Part of a small language model's weights.
Architecture: RMSNorm before each block, no biases in attention or MLP, capped logits.
MLP neurons of a small language model. Each row is named by its layer, matrix (gate and up: input weights) and neuron, and shows model dimensions 176-367. Each number is 128 + 24 x the weight over its row's rms, rounded and kept within 0 to 255. Numbers have three digits each. A neuron's up and down rows have the sign that makes its largest values positive.
After each neuron's rows, "fires after" lists the tokens most often just before its 100 highest values on Wikipedia text that the model never trained on. A number after a token or word is its count.

L4.gate1220:159123166119113139117127112108125084144154151122133129162136113117140145099109155148143140108128158126102118160126122100091126114125112064174095140133138093121146109203148139160139123083110096119125136137145074120114128135148140147101120127143115119129127071111086144112130111116157130140145138145141141153141112157107142170131122156106129119155078138131104095132147122146098165155058111088132119125118117126133136100144113117147116121153149158130126120113130147146155124096150098117103145121120088144136144150120128134073143137099130099167110110046129134115125113116153100123
L4.up1220:066132135144139117102119127131089132148114079104147110108087151100092119104130172146108158139144121106117111127150094155153161123126147152125114167123144123109162108148117094101109120142144126108178138114115112141141125084168108161107108109086148127132123139134114109141106155079088136112074133114147164130186149120097133111133135158163125141121134124175122073115136125074159160130109114098136110160116136148110130102139091105095138113117118149155139133110129099111157149172147127151099095150128068182121161115110139129156149086097122115100099117145161125102111118114146128146
fires after: "G" 36, "g" 21, "Ag" 10, "ang" 5, "ag" 4, "K" 4

L3.gate212:159084082168086095135085124155149121133115139146172153139070103111134155125138169159113151113100130153146132131097148141112152150097155140104126115162138115119146140078115141136135127107132123158115093163136126162139109107076137122110092114149104136112124153099144127086118117138121156195122121141126172130125117095106156139110122133183119115139097078119130135122149155091136147136149093132108107129126098159141098083169145141156134121103160160149154150087143121132133172124156148140147112123136129105134111082162110130135128099123172143173146103110096091149103120120117117134
L3.up212:175178093143106115139182208164119104124131117133134132160123111140178138135110109125130179098134133170095156126095125127137137114168107132149148092101114140124137127082122129140109136123113096137128114150133147147065145132153076073162120107106123144123152144071125133168157123116122107124166114126112112137139138122106140130102158116107121122122141157097134121107154153117125130132156080168153117131154129155126116130114151153067109126128129107180152125118106135114130138128126140143116137098129114123136139088160156128112114109135119113142170085134102121141111093145093107104
fires after: "Sh" 23, "ch" 18, "sh" 12, "W" 5, "Te" 5, "Man" 4

L3.gate28:150157117119136193138121080132144122127156122157126127079153151134121121144121159102108135103182088105152136107117170156114085129142126141110117087114128120110156120137131093126096163143148138142120145142127126118130175164142093113140139139126138150079112131161136129135124093091168151126111142114093110168167098149150104099164134145164116123189157096155061128143118119137103108166127114109149137143169125131108125119114140059121160090117095122141132152135151109175168151122101144064088148109152147134136188146137148109138125063120165139150125119091168139127115138116174076117
L3.up28:108167127088158108130113122119125112150156119158157159116137146130111105124114162106131087108172130139130096159096094120085131102127177125109130132086119078094165144135145084130072124138099114130144126142153138127149148108124185117168120136151149147086114129116143122135088090146104117143134154075086130113183086136125098076150145161129136152138113108128089139137113132118123149093124143116160115162185148100115121132072183110104108092147151113153097137160175136177137157147126116094094142098164121162147182115111113114138147096122127116103165089118114147189113107135129100133
fires after: "L" 18, "C" 13, "A" 6, "–" 6, "H" 6, "N" 4

L4.gate661:111131162124102117123153138106146100137134070132118159121118145152130128137138146152125193137114162140120162078112101148066113164156117144144081116126144128129129101137151157102103116156166158095119114155121120099117095153093121186135067091117118133173143122114092120124126164144141163128133093101127124140118118120123144136084118194095143106128091098133138137154134111142128137152122138128160120143130121140127151105149142160120127158145146125144091099116150166168129156109145107113151088166136123118193084099151077124079122135154114093143108123102106120139132110193112173117
L4.up661:112159108106142150128097133112109126150138144168112130145117130071120111207130138170134107137102104140174124120119134102138122144090131110128109121115148148114114124128167128084163108116110108130133112139110115131162125092113132093131137120118132132109093105110133154135162131123118113163077078136141107127134136087078125118157131132116148150121123117120138105040119135144063137142149121109129148120143127104180109113134173113140140161121092158139120144147110115117146139166106122093103158130116120159161138166145171147130133184135135153091096163130125159081111110100141127140
fires after: "Sh" 23, "T" 11, "Q" 8, "M" 5, "W" 4, "sh" 4

L2.gate497:108137106109121123093108107120141109137115135152101071146124136122094117120174125114148160145123145120123079107101137185136182096165146101114168111099136122150110138080150138129106112140122100108077126126132127156033091107127138129073132140128128125088127169118139126115086160119084141123157097142127171145105163114080169135110140119094145139126135103118131168117119139121155112124101125103111137145135108092152056145092119122147099164117174096080139127162136094134110135126098126140167134142137144161125101103136134110132155149147135138130095144124144130116133100114132117167
L2.up497:146153104165149131110162087130144113106156116121115105142073105130110124144155079099131160153109145107127092144136135134147115105146152142085107125156128122139164128109083167147104153092172142121105127172157126142119105137166117116092170169090145112073126159143106107110101077144147135093129123157147137099089130125166151152123101090119109145144116134143130164183140130152116130157127100146152093153102123149126108150114117118108092142165131103073090126165103132110130109093120135102103156163099117151114117133118150091077098152151144138102134163150094140155134081147113085084
fires after: "\n\n" 74, "cer" 5, "\n" 4

L2.gate1234:153109136140131157128105125140120132153131153153148135137110115120146127133122103116115156121163130117178139142136112140114135123175128129150092144088101109124085139080150100146132142161164139068122135158121126109124096139132134071121120168091134127190087127132141138153149167098100105150115156100119090132025133150122112100138150090091118180107186100119130156173164134109152148154124104126127125127137092159104107131149157131104129152108100144108126106137144109135140146104126127101145153102099106170134126167107159095150134146089118133095127098091175136119145147141135118119
L2.up1234:111179093123113156162143105117111115073171157125125153117158082143137105100086099132147164110183097108120129139161110133115166166082138096074149164142136143192118132116134143164152142116170156114120086145115127123165112119145119088084137163083141151139106140152099118147121175111121129129163145109129155126138126138125109072099099131122133133109152149131167106154148127090100146179143132117144135116147114126132133155113117149092112161148115116133123107128163115106144145154143175068134171137086170103143141121139095133120128160117097185145113160140128175135146167119125142162
fires after: "\n\n" 51, "author" 6, "- " 5, "The" 4

L7.gate399:105127159115103094129126117153187111098130141145138160130120137097126097170152118136159114126126091109151149141133084122080073126207115141133126145057142144124127122124128120137183093142118115131110150081139121151134123125134107142129150119137079149092125132159133119107118129097106128156131143154147129160136099123094110127083122119155095121147095144105147147167137079150127137161113121134125113115157158077132133152126157106169080151125129135103134131135116136119109129124145144111122171168109090134123137132124155114101155154146104146065152154184116112139129142129143128151
L7.up399:091159102160111131124117158138123102126120152127157138119124105134099101133136152107131158129147155098152103153129105138133125136162138121094125147146150125168128129153129113172131125124132144118136114111156086165136136136147125158151135134091124148163099160172078072120142164148112109121121149118163096110094148108127132124151170114139138153097143111130199133092095086133132121206139120102133142114152151109155150164145116118122118107118093153115124130113124153142132072149141146111131168110160163129158124124123100113111133149138157109115102148169126150165147104127095093135
fires after: "\n\n" 44, "\n" 34, ". " 7, "# " 5

L3.gate997:096142167082138125116151156121104103113120124145098132116119085166151157087138157105106151103117128146174127138082140121125134146141101153128140093135105106111129136126120147116098157185089150090134096147152086157112099101133130101158110130095142103108093138135143149139131147093124144163143122156140148123138108066114132187093129144060136138150191092112155127146154139083112139099119108155114170126179111094155126156134117181113160126116107128161132110155145122150089119142113130175124105096136104139165137098137126132115155135142157118135123145149110140157091099120134096098
L3.up997:114127172155102169098132170190129146134107085175135131107136111121106106109122114100149137136148150137151145146150151113099105135142138133091164083107093125100084151116108104123095107171107142138133077142137107145115142112104139113130109163110128160106092127122130136111162097101099116143115098164156131123144128077121117135127154128111077133137188090132144124111175105129129126129096104143088173164158129105173111129147091140132138108094067143119163155152131116121156094093116099121113144158135154153135114117171134133147117113170159159118118087113134139152133124140136125115
fires after: "Sh" 19, "G" 19, "W" 13, "C" 6, "w" 4, "D" 4

L3.gate916:118125145096127133151137123148135172128117126115132092137120163121121129125127142139112130161153114123111137111132093101141108100145138127136157112165122139144129114116137131128122098123110152122150143112105111109142172151129153104182177144152149086113127120080151113111148122141150159150131151164145136089143134143137136122110153099147152124155104156141144137095119130137136130097134093141102138164124121139158123110125129103143132129126101146131092121168142100143115107158132107103086171147148079135136117129106128147131173156136170138129132147160187112141117101166144071136
L3.up916:129153111129156125159106175181126149128137157138117108143133128154135125121119119125137102145134088127146130178127090144105154123154151096135172161106106111125121121115136157127150111106120098154117120110142067120107092153159161131139094167173104123117129152164135154159146116091104157148117145097135137090147127123079108121140128136126151129084158118169131120134113136117076135117146124159151116096137088109130133162118127140144157130155179128122150155129114148102102090118092156168125100133167134170130071124142099123114121100144135108087150151104115142144108112119113177100
fires after: "the " 47, "The " 20, "s " 10

L2.gate239:102115082113176127151159163123168141178129108074143163149168146100182150129105137081154116185144157117116141126145145083140092163130155161134138125173068130112128168161131150123127125120162162128166162114157114097117077112110141097126117214100131141129132130110145114133155141116136098136144094139100143100149162115136103116153132087113103127105108112124149149143125129099099184121110096185106119150139112155162133148121108152136142127149117134120114162122107170124132162098099133098132141110108162110124128134113142121102142122156154128071166138149123110114105098136140112107
L2.up239:127132122145188154114139133109128154116103101073135117100108108125122145107149109145097128147136166124136140132090131111143127121186140141141144138124152105114156133172083139105110096161149078129100108123129134117138132174151122119106111154108138134150109153189172138127150134136088141142092136138114110069112148095137102147164153143082119091074135125102108140134126116142142163118142130155153150084149121083136165144120127133115146126146118122083140166133151152126114145144089126130173139093121122127124142146104138124116090128134155152095136111135146113132112110145123076085
fires after: "as " 35, "As " 12, "the " 7, "| " 6, "Ac" 5

L3.gate696:079129112123120105171151173141160165153172130128154145125120136153121122127071121142133085096117150089108118125125133130134176084144158162120124131107114144080152085122151124136148151152112116151152155097085136114112169133145125113139149100119158168163121107151157147126153112069125129085108108109134116121125129119096117106119106137160143167135135161125166072099097115132135132156126134092103123116123130131102112148131170152156117099157090100100153146086082142149124096145087111101131086136145120134105127102073176140104137133091155090147140121097112128130166098165169139114
L3.up696:122168152127122127135112166196117095115098138144127146107139116147105086098157150154161127134141098119124091138137142130111160081139137135118163142100128124123110123139139137108122102114132147056112137110122163125120094123142146114145165132167119152144133141131129122106150113060143132140156139075105112123079069124130120120106111114142082095124155200135146142152121125119125150145157119127155091111146164109152140136156116129136141177098107088125146124123146145159113068148165100141129135105088125133122116144146117123162160110123125140146155116129157152126117121120149079159
fires after: "P" 17, "p" 11, "a " 8, "J" 6, "N" 5, "G" 4

L3.gate771:052076122136139125123122142095115122108145105148151120141098101126124154115138122114149097138138150145140103106148151107144183067114071107098170160161143110124139153098146124118111116092140113087153130156137114110158112100115171146153130107130100124110156158127115133115122089152092133152145120139118122141120171139100124160131143162191111119139114170128128110082138109141128128100120148108117115103109132154150137113121083057166137120158120110143126104149126152162091120115092126175096139122159125108141172085089160161116095107151142128165190128158109148159086108102102137107
L3.up771:150127134099124166096127132098120122146149131099127065129138106146107109108166178164125078142121125141133110131097127145106164109137104133123120136133120139145128092140134160164113165072148111113155123121113149090107109154088122113175165133095084097144148090140107055144122116117072103176143094114121136101091143114136163160128096118151121122157131159103141092076150140118121152122145144138151144105157143135106174072148155118136156119149145137190125143154151160121116130093145099120135136116128140098139126178100152137133118141164082126116125147116137147156099126139143147103
fires after: "S" 26, "V" 10, "s" 6, "R" 4, "D" 4

L3.gate296:133067145124149167129131091096153138138144119113108147151147137085103137113094123085175133110135150146143089103113109132144141137157130138148155127074113099158135179146162096123155102141133098119117125148138134104167139121101121126143152092110172117124138119168129134124118151168182145133123118134108165144117140104130144106099123142151111131151125120090153146143141140130129104097133133098150133153139103103134094078086130105123157173168128175089134097127129136122131101135132125133126157110166155115158123100155118152105089083121155153126078095113070120137137139113137135122
L3.up296:143120155125168113155139128122129110125101126084143133135094144144114126119120193170110171181151136122147132138094122094117137087161093133141115137118127148180135191139095160136102151132145122092140149111144158133175175132130098095079156152136140132174120078126111103139147126115115151128103136121141119131133129119112167156125122114108110138084127164143106121112151106096146157109146107110155128125143099091141103132092130161113118168138143122136142103134125126118123116132150105080127179146152113145118155094059127161153120125123118127119155143139160095130091160151172135122
fires after: "s" 19, "S" 15, "Cri" 7, "Res" 5, "ers" 4, "is" 4

L3.gate854:133155188133129138115126150103135166127116137133134150085148119148138141153162089120086162113119098119142159173130167149104162110129161118139084064139133115127135144169140132127157127129135088150112099114102098131127114095175133175188126197109120137126125127083085141121163156173127123147137159139156109131152144119138141118148131128131193091146144167126092112070144100168150132113107113155125147141164136127121092113105134118106151086101132136119121182124166165167122126161112133111121127098135148121179123111115134116152123127106181134088150132114123135118131113167127102117
L3.up854:135146124116136178167167106125091145108157121125150126117166132124100112133176137103111110079163107114099087129087120139177134078143136130140144108142091093143109079116108106128159142132147121117134176078118130161128117161154097124148140099135143172138148090160132156125159160094134113099116133157144118139136125107137114105125149134155184158143146116139112118109117144175142112107130108159108150098080103082140084108122130147150156124134141115110137128155158124134109133158144086066080118142134115092173099083118159091123168134132131099117173110119132132133141139117140122145
fires after: "L" 31, "A" 12, "Sal" 8, "G" 6, "Ta" 5

L7.gate546:172131132140100144124123114134168145126121142160119118095157174133094137113085164153072160096190099083158102124133140122131087119143143117136147125124109153124133098095119127143146111110101138121136131071133124126132155137091130132133102118112158159176152127102077093116167085151096169138108120103137080141127128131127111121113137134118124103121137150139137107134123152104147109142124117139127103131123120122118147148126164108126149144128157149118139104137146103133113139130117132105166175114132142145103099127156130155144166124147141122098098133115172167183125149148123059136
L7.up546:142121142113083101089098153110103122099154096116110112108124199148132133120112121128170136127162130140144102165168153090160144098150125132137139125112131147117118099140129149122121120171170166152163104184125110114126088107171135171113154117114093154134122118156129079156172119184142148156094147136124129092109123121137139142153138085126134145070125142176166128143144135133148137156142114192143127101147160148110056107106115097099149144135130087121145069155102134119132176125131122147136099050123122109161106135095132156119161140110101129117131104128114108127122189135149153118
fires after: "\n\n" 66, "the " 5, "under " 4, "man" 4

L3.gate390:113126150176164121146161116165111094117148133137159091132131104127200120104144148099086149118176115131174144084114123109125150110131137119069078122093126110136106091126140087131104159113145124115123146153109140115081082161156164116090115153140109142152139162139157076120132129132116128101098131114153148079150127150111136115119127111085159162101069155122113119137140109155147115147119101151111170145128132127147129118121150143156121151179101128137123170158114164113148135150087112102121155149069125150125096111101111123112146123130156114154160099123127161133094125136126171113
L3.up390:118130096135166140102146140141127110135193100175156107117149121142152087154114118135107135115118139160181090109141110130150151134079112155092135120100129108055110122130166130160106158107170160141118181106126166145132092143169130106113129141144086110138123173181150094131127103138146129152155152141155141133106119166095089106165140126088147130104146153108118128153128106160105128142108102138136150113145132128145097161117115121168158165137114150129140149130123113132123128121069132100144139146136142156120088163123151148145148056149142136101118121151122105086125121110103121122
fires after: "P" 12, "M" 11, "D" 9, "J" 6, "l" 6, "p" 6

L2.gate136:171127141095135149143119166134106135089092120177146122135155103121135122157130175141154158124134139122138104140118161107137125132092124095084123134149127133086118151160092151137137134134126140155150076105145136117146165184133078093094139149103136115133144141116105127095120128092158165110140167114163141147124138118132163063112144092072087148115183132137189113127116131136132125131122124131137131158123105144126105141180138130120124146141083149069157103121110122104104110130116121120129133149183098123124130124114131123124125126123133136142106130115106164142102133122150125110
L2.up136:148131166127098171102123150128106165109128087145168132133142119124137177098093167131103089166179126171071139128156143123137180120125130089108147117139177174135105145121120173134134152127097140083122137108169134104112136131148152167109084139156093128095125157136108118116101117112145162062135126168141147152128111118088116104145100095146166100143095113123126157062088136125102113161174139158123152151163150153109166169161104150123110119094109118152075091113155175132088112140133096103167121118144141133125114123151093075131127146131109195130120137108150180137118117134071125120
fires after: "| " 44, "- " 12, "\n\n" 8, "===" 6

L4.gate422:122125121135135149131129094115158137118123154127123143144102187130146157142121126134109144132140169124112159170121131155173130130117169104136142180174114158125174128158137089130168079123117144116175100136105101167117113132118135101111118135095155107104101118131142106138141134143187103148113139148132102135134102134152128123146133120117141120131103115145147122112134101099118086120130147094159183124098152106159116159118152147150150164115129119101104141104127085170101105138140148161112164137151152114108114137170141165163155119134146087143136147123154123102160130094153157123
L4.up422:137147097124174137169121172123151114110123170138106075090163138105105089108160099105123135144135073113136159145129138182118085117133152090150149133117094124144149155135163166087142135152143132125161149160071192087127147161127167091164123092133116157098104120127163116105122129116107135141130170141108141108135116146133089130124111122112124121119099129126093157123158122123106145091149138124119127107155109144121136159122143138115111177120153139112115126114110117156164102136096138101160164157165110113122108091114121082108164148108092135132104109182127158159111184105147098159
fires after: "the " 38, "The " 12, "ch" 6, "I" 4

L4.gate922:147132115133138100099121147135095208123102108132123128070117133110123098106153128120093168080155110118158058146122138194168109115128124135115158109132135126134090144128112111112160118153144122128141131138129144137120149167115119125110108155101115141141133092151141101122134126092187124098167154163130135153120123145094125130146132102154145119118132082118142167139139097178124139135104140137109165117122138126110130123151077145140101098144130113129137170110087117156159142142121153181123092114096177153117113122089131126140123110148125151109146134081057168129151101148124122134
L4.up922:141180097152145129137091150137121104108106111149092144143117102137126117077108132074121175143116133123091094139111129181131119133152140102094165141146123142152118135124096079136162142112127101118160111177127151133148141137198115102109172161132078118178136117131128102126124122076112153085154094127141156105118191163091149156116136145182136172114156111172136117106094103159146151108147145142116159111130133115099162125117145113162125103103065109172104159115140137097118119142151104147114106122127105125134108116092068106133148124127145143152120107135069134144128146158135142092
fires after: "\n\n" 26, "and " 19, "|" 7, "\n" 5, "or " 5

L4.gate239:102150155119133161087107143159137166124143148144134133136112117122082148142119149156130151103142153133122144133143133123123178122150131161156124130128099091137097109125152126139128105120111160120092138163103135107145159160111142188083132132119126134130113143142123114166126134113170078134169114133134117133113132118130116119126109108142130142148145080099132148128103090166119087100128123132160143124147127136141141153143135125130186159088139143107137166136129170072138122136157073143127172118140116149133145171130125128136126150095146119091114119091090159114119140139139113145
L4.up239:103128114111109144116185107126101139121166139096094114130137089097101137136103115136132132142166155154069123104159110129088139120104151145113141104132111116147124142140119118140122123146150141099131135141125132121146186117176084155128106143156138088068147122086099107108105109127173175124154131125104102171133090146149086139123170124116122168155113147086140135126135121146136134145161116121114097138146170119135107129125113094119111099122112125118158127132109126112115159136123139119165108129150156137091117167108148132147118126140162137152129129099132139131123184166170095115
fires after: "G" 16, "'" 14, "D" 9, "T" 7, "n" 5, "\"" 5

L3.gate700:126112120111107117110117124132167131150079138115137129152120108134169147120181153155125096121158152136093125134098150115156118149100140162132156122147128123124112120109116113117083103089141099120145181157113105092155127130147148141111112107106103174119147131142144146101125154140128074141137138085143107143155113124091129136127098132099142172139117135102132155122115066115163123150114164132125108146136144076149183122120083140137091107101113145125161127099134126125117169133110141136124143130151179165161152114160157169122149096128135114145122153134093135132171150117122092175
L3.up700:102140092138143145121067132108123096145114125086117146122158103156155134105151090117138130144118131106128118106109082115118154121082101103171125104148127119073107123128097123165071119120124076139110134137171079123117130098102156104104155161140149147101140143099116079096148117101172150122118134171170086107132148117111132131096144086122117110104158104111157151119129161132133140128147144128131140123132157126116159102113113171136131138115084163118105147096119128118135108131101142106104091160163125120116122138153089146143138132151131150118110103137116092165128100157143097105
fires after: "Sh" 12, "sh" 10, "b" 9, "B" 8, "ish" 7, "k" 5

L7.gate1285:117150117134114172103124143130146143130107141143098143112106159147138144118140112103110109123129124151139135153108165113147119108135094159127146122134162123114153080131140186115144126095122140135137128105114125117146179194117088080137142154131126131136104185118137123136153132107141096140181149088148121091137115140134114165157173124144155111104116146191160147143158130127120124118153129168122122133152113092106143103087101091114126120114118101119150094185145112136139146102115165178131116117087118134134137145096128128134136136126075102133155154107122106115086130115123139128
L7.up1285:124109151153101080097153174135131130137136103140132120146142083115122102118130182111145130144137127099130137080103097131163120108144129093115164156117154142114151124135134147164139129126107104171131093107132139114136093159086147140102147159124119102103130174088163116152132086084131145116110129129166143128130143125142128133094120144144076115179127141129125137118110111128178085131110161136120133101103094133142115165117113161136122125101172125134113063158133151137133112125140078149090123174125114097121122109123121139147142138118147108101170182126126145158126061147081156124
fires after: ". " 31, ", " 19, "The " 10, "of " 5, "). " 4

L3.gate455:135095121166101106125145121134175196136145129104117093132184137110106176123132126101143118109108136161162169126155109109161101160153142127133139167113122131163114165122154114128114150168156116178128120143145135109159148085092104102127123161127134140132107086101124128092088159166119085137063158148126113127132140151113100156097097109114108137137151124145120163107156184082142147134107130138130121124112140128113144124144110100180141108098094086097117122165131155089140147116114094077137185133120137151139111115163112114114148122128116166133137117161134084130116164108151134092
L3.up455:161126131150120146146163175129113115128106096090104158129107113120115114155110133128108117124113158140129099118153142165177123128114121140150170099109155126144142150142102163116153128141134119109129092110134090098093129094138099098133160142073139121137098133121165130140152114172107115187117102114154109123171122173155123130143120117157105125166139098152116131084130188139112169129108147156094135094136114144102117133081093149152141163118094146118107133158151130141135138123161119137118187112125156180179113146133167142099135111176135124127117115142131162124134189167133116090
fires after: "s" 32, "S" 5, "Can" 5, "ó" 4, "is" 4, "os" 4

L7.gate330:079111096165122119135131123104108131129159099156153082134134126076117100128130143180138119108171124132099129113130103108141139160150132111111132100125113107095155140139071134118116132140117140150177111107114145149104110109114135130087141113135080140165136164113135108128146136162124116144151112131131128120117165114132119110108135112151113146124119083157124131191163087117100114157136146134152102153144119131117148135101137127115151129146183123126105111127127118132140116114133089146103124099141103160121138110151085134113160155159155100150149166123068120179160121169112105123
L7.up330:152083103145109127140093131123131175126085095163112104144163113113153164127134177092123145155093155160150134111128094140128091144153132071143151090104139143166174121114140104122100143166089100152179083159113116138175134116144107137143118087116118147107158117157103136134114141120120133102157132064128164166137122120143101115076140109148122108069119108151129153116127129134135132109129128094135128131120122153163162128143156142129109137136113128142097127134129147135123088094120115103128135105112133122129124132164150193162097165168136098126116102107134155094167135112146115141
fires after: "to " 26, "in " 18, "on " 8, ", " 6, "for " 6, "of " 4

L3.gate748:131125051103105121095110126106144126173138130143088153173121154137141162125131139130151131119103118123090117100146149140123177121158111144146129132103123158157091111125134129194124134122137114109122137138160103129100116156111123138185131160078145086130127102142094107177148109110111150126146171154157126117105133058077138136132110170104154150114157150140105082123142106133104134117128101130116150165152130113098128085182142119111164150159155150108156132145147152121096088139129067106157132137111149150143135173098141102095122124124107118147123116125104105111164118175122141084
L3.up748:129101154141144110122118131131102158114113132152149056150177139168127152119114107100182137171118130150083147124135173126082123146174157137101126081132127140102109132125189131129103112131146133095174113102122149122130112142078085168158141173113138160127094158078118099162110174115138081099127094121102112139106138109113100152112114156114144169110124129101130160159149115149102091131175118113127100148141114082117121154134144119108133154141124154119138130116105177147184115116108094110137124136108121127152131136085143122121091164124121155132126087109148123143130137140114146121
fires after: "T" 18, "G" 13, "\"" 12, "S" 5, "L" 5

L2.gate27:143142114130142072117127128126123117120157122132156167062123132140120130128113143097106155153119110121073102147127124099112120100108104116103153142098203115135139104135145151139111136150089126114148147110078106135117126159140130134114105118131121157102128129170134112116126122113136146130159100080124175155150103095153072101084137151138114098140097164140102127093128182129157104114097142119073119129164134123140098139167152091124169118181130116167141109135106122138146119106087110177186127125148147121146128122102128104120191109132108156117091105100133123171120129143180115147
L2.up27:157114095159138088089121127103141117151122098128137125138127087150124072128139155150132119162139120131118082105168148143130131103132165091097105110138182156155134114132158114098116125130126147136162146146098080122089155151126122141134138092111135145100180136174147132137134121154175142148113133138087117121150138110163109130059156123130144126122117141130120176106079142143166141110138111113083127161098095129085083172111118099157143102130157139100140132166150092131110110093106119172132104152129147134127082108106149140126179136108091149102120145123156129157154127146101091108
fires after: "\n" 45, "." 43

L3.gate145:108137114204081160153118129158143133119132128150133175121161129117155152091109165127094163136120121111116178148146107161088145135163118130180168089109102129186132104159154116145117104174143147154141138133108131153090114144080136132144143113113168152139147145153144140146116102136189133129123143164096106100142145140152138185136132122141161112113128127109122116120128109119136122118087124108126093170157139160107147083092123089124136137178139144149097115177134111126104111167128127140154101127145092092121121109109121102078118106127125120122094158144103105139148157149147161120
L3.up145:137073079154163149153122142079153123109162140172134132160086137100105154119093106117131118145154107105141126128128130152108152092111095183102083080125126087141119160155143127137167134159118155117093145119128117147146160131086138122105130156108151139129102128132098158156139117133112042116138129170104119158117137139148123167089103126155147101143127133117131106129083138100110105091098132130144109170125101122165143111130161116150152134139140093121109172107154167107147110101184110138115129126144140128140151096135076130119112115149075127121086180132133147132162140139130080171
fires after: "s" 22, "H" 17, "S" 14, "Th" 6, "his " 5

L2.gate1311:131146107098164116117133160129156132103114145125076089105138178125118149113143102131136128132150111151160135121134139142095108142169122120154154125143121137099132142113160148107150137100103086106132139166139135136137090145154124105116145138118137123104149134118150098112088115138196135090124145125154164123149114183106110106089135146145113178099118101144164144154102156142116118135150113180145130138159097155094090091072100117162129129163144125126099120129095188109153110167121101084134144109111145124132129122154155122136155120128093108127117143172117128098183123169139154121
L2.up1311:100134095153124135133109110136098148140121110137124127128109146145136118092100113173104117143152138113133076148129168152097172144125112150123170105166116132136103180103147119153114157133141145147127112135123166114121106120122119102132163158142144099097126122134071119137138136087107143111135121130160140114139134125127135127116108134148107145132135093120125172113095165093141129094133154107172118120136164105138171135139111114126111147061193133068162094174103095123119110161163135140141142119161112142119144142131110136152135141165182119123136127128099111148078146115130136117
fires after: "\n\n" 91

L4.gate799:112160106147129108113117112101147134126099130102108145113128090111085067154141147163111109106157131133159144119139122146136078132128138105138081151093104105134108096110134106083108148138169093081119123128164106126094111137110124167109131126164127096087096060109104115124110120161128101149077070144123134096142125115120122136106133157094120146142168097117135144112094137161131114127148135106161115124131119061151160144153142097081104180112143139118138170150134126119145114153131125147115184117136092138140132129176155138112145126138129112124121114118140127135117088119125116148
L4.up799:137139150074171139124107105124131145163146076117118103154102147172145124157156142123137143144172149113126109166161118110101131118131148164104097152155137139133136120152113160133114115135144109114092117151093077091175123138117200104159112102076154103130127136112187139109115148112082155095126131136113132120143156135153144127109140156140120111084144157117128143119121123148168077145097128140159119163147150142127129161161102098112154094095090185149116116154154140168141156172180145153164104092113151140114117147136087107099129120142169121160069131118099118130155135129112108154
fires after: "G" 22, "B" 11, "g" 9, "F" 7, "C" 4, "L" 4

L3.gate438:102144163163118110116168129074149135121124122125150105111107116157118164109113138110151128126129124133084087121108099140112133104144052138135133095123144105154128092104081125048125154109136145135119118124133112142152185131158098164107085156111128144122112139122161123116134119166154136133102144123121139127092090096165094144097134135143103118146128133126096131140118119120124090122141133110117174125116124160124131110139117127107136173113095078143165152168118079094105142140137123117181157131123127162113123127094068139153114074154178116169134152164126109172123143168146138127
L3.up438:108156134147107177118180118118117082098136165135096126103095130139155105122114122137101131141068136130101154121127090135127135100145120170152119129124142155126120142148103136154106136117184144126158113133113152152139149105139129158099127086182134106145170127121172134103085121133129126131193152163094125152169111146130141131144146085098111070111127128099107130121105111163118180157088144163160128123155165130097099127112127092117130105152123127137138087101136150127153128099089134157116104095156155114139128180119133101123156127086134144118133129124120153065103122123118107119
fires after: "n" 24, "w" 8, "N" 8, "T" 5, "W" 5

L4.gate827:121123164129150122115108137073116181131100135120167166148158128135088101169127179113117148122158103095147133122144166170112126069108178157151161139125139131135112135127111151129093077131113137114124199121184155162137125129126109126176114152112147154103139144121118143142126128115157133107149128103103145137149148126118064067108135111129097100131163106125158105128133134152074126120154160127121139134131140116164071136097180116189101123143096133120141114153126130129115115100099092151098159143111153140097105184123107117134126147109091163124135123150102105162116100138139128113
L4.up827:075131113113124114144110099097126126109120129138133097122158084101140160150093090161134127112134115093124173135119144108161124109153146141141127166167070118136106119131109093154138118094115140120128152116134155137119174113189113121125161097099168117137172107097179087142134133087125117121134157133141119119136123158182108114085171092090138131136149121116150122107127127098129115125132155165088178113120142142111131070082144141160142127108130158142089158121133107170133128135130120140104145108145103097083103127073098152112120138140106167135123090154134090109099107124143119135
fires after: "\n" 60, "|---|---|---|---" 5, "\n\n" 5, "According " 5, "| " 4, "The " 4

L7.gate531:188126140165152125090132125136120148133107133122141128178148101113113139144107143175116087171181147143107126091143163098162111154148128132135140098114122147111126082097121090120130154117100107110130119100133113108141146119146118096158194087082130099108133161153126065172180142122152110156094147143115118161127124138117115116139155121108124154129189085122097131098109146129139161122095142143158100094107163123089088142104111168135143103165107128158120119147117121127118139080095065112087078147136144122110118107154122112124131172111097099178175151117098127154149099125128148116
L7.up531:157095121125148156149127122120094116099119092104095114064134111143122119126099152116124154184126139120112136103141122147118106126086085102148104135067140139123140083095132157112108112079145148141122117148091135107139146162169145125181142101129109128145144123102189138115114105112155109123092133104131111166117153150062118151119115105072125098164173087126135100107090110101107160121117135144126102114107112129109126152120153165113091140113120188087123146133134162144132122116082140153158142137097145107134103148158110117136141127114109106101188136108142114128120117136135164137
fires after: ", " 19, "by " 18, "of " 7, "to " 5, "as " 5, "is " 5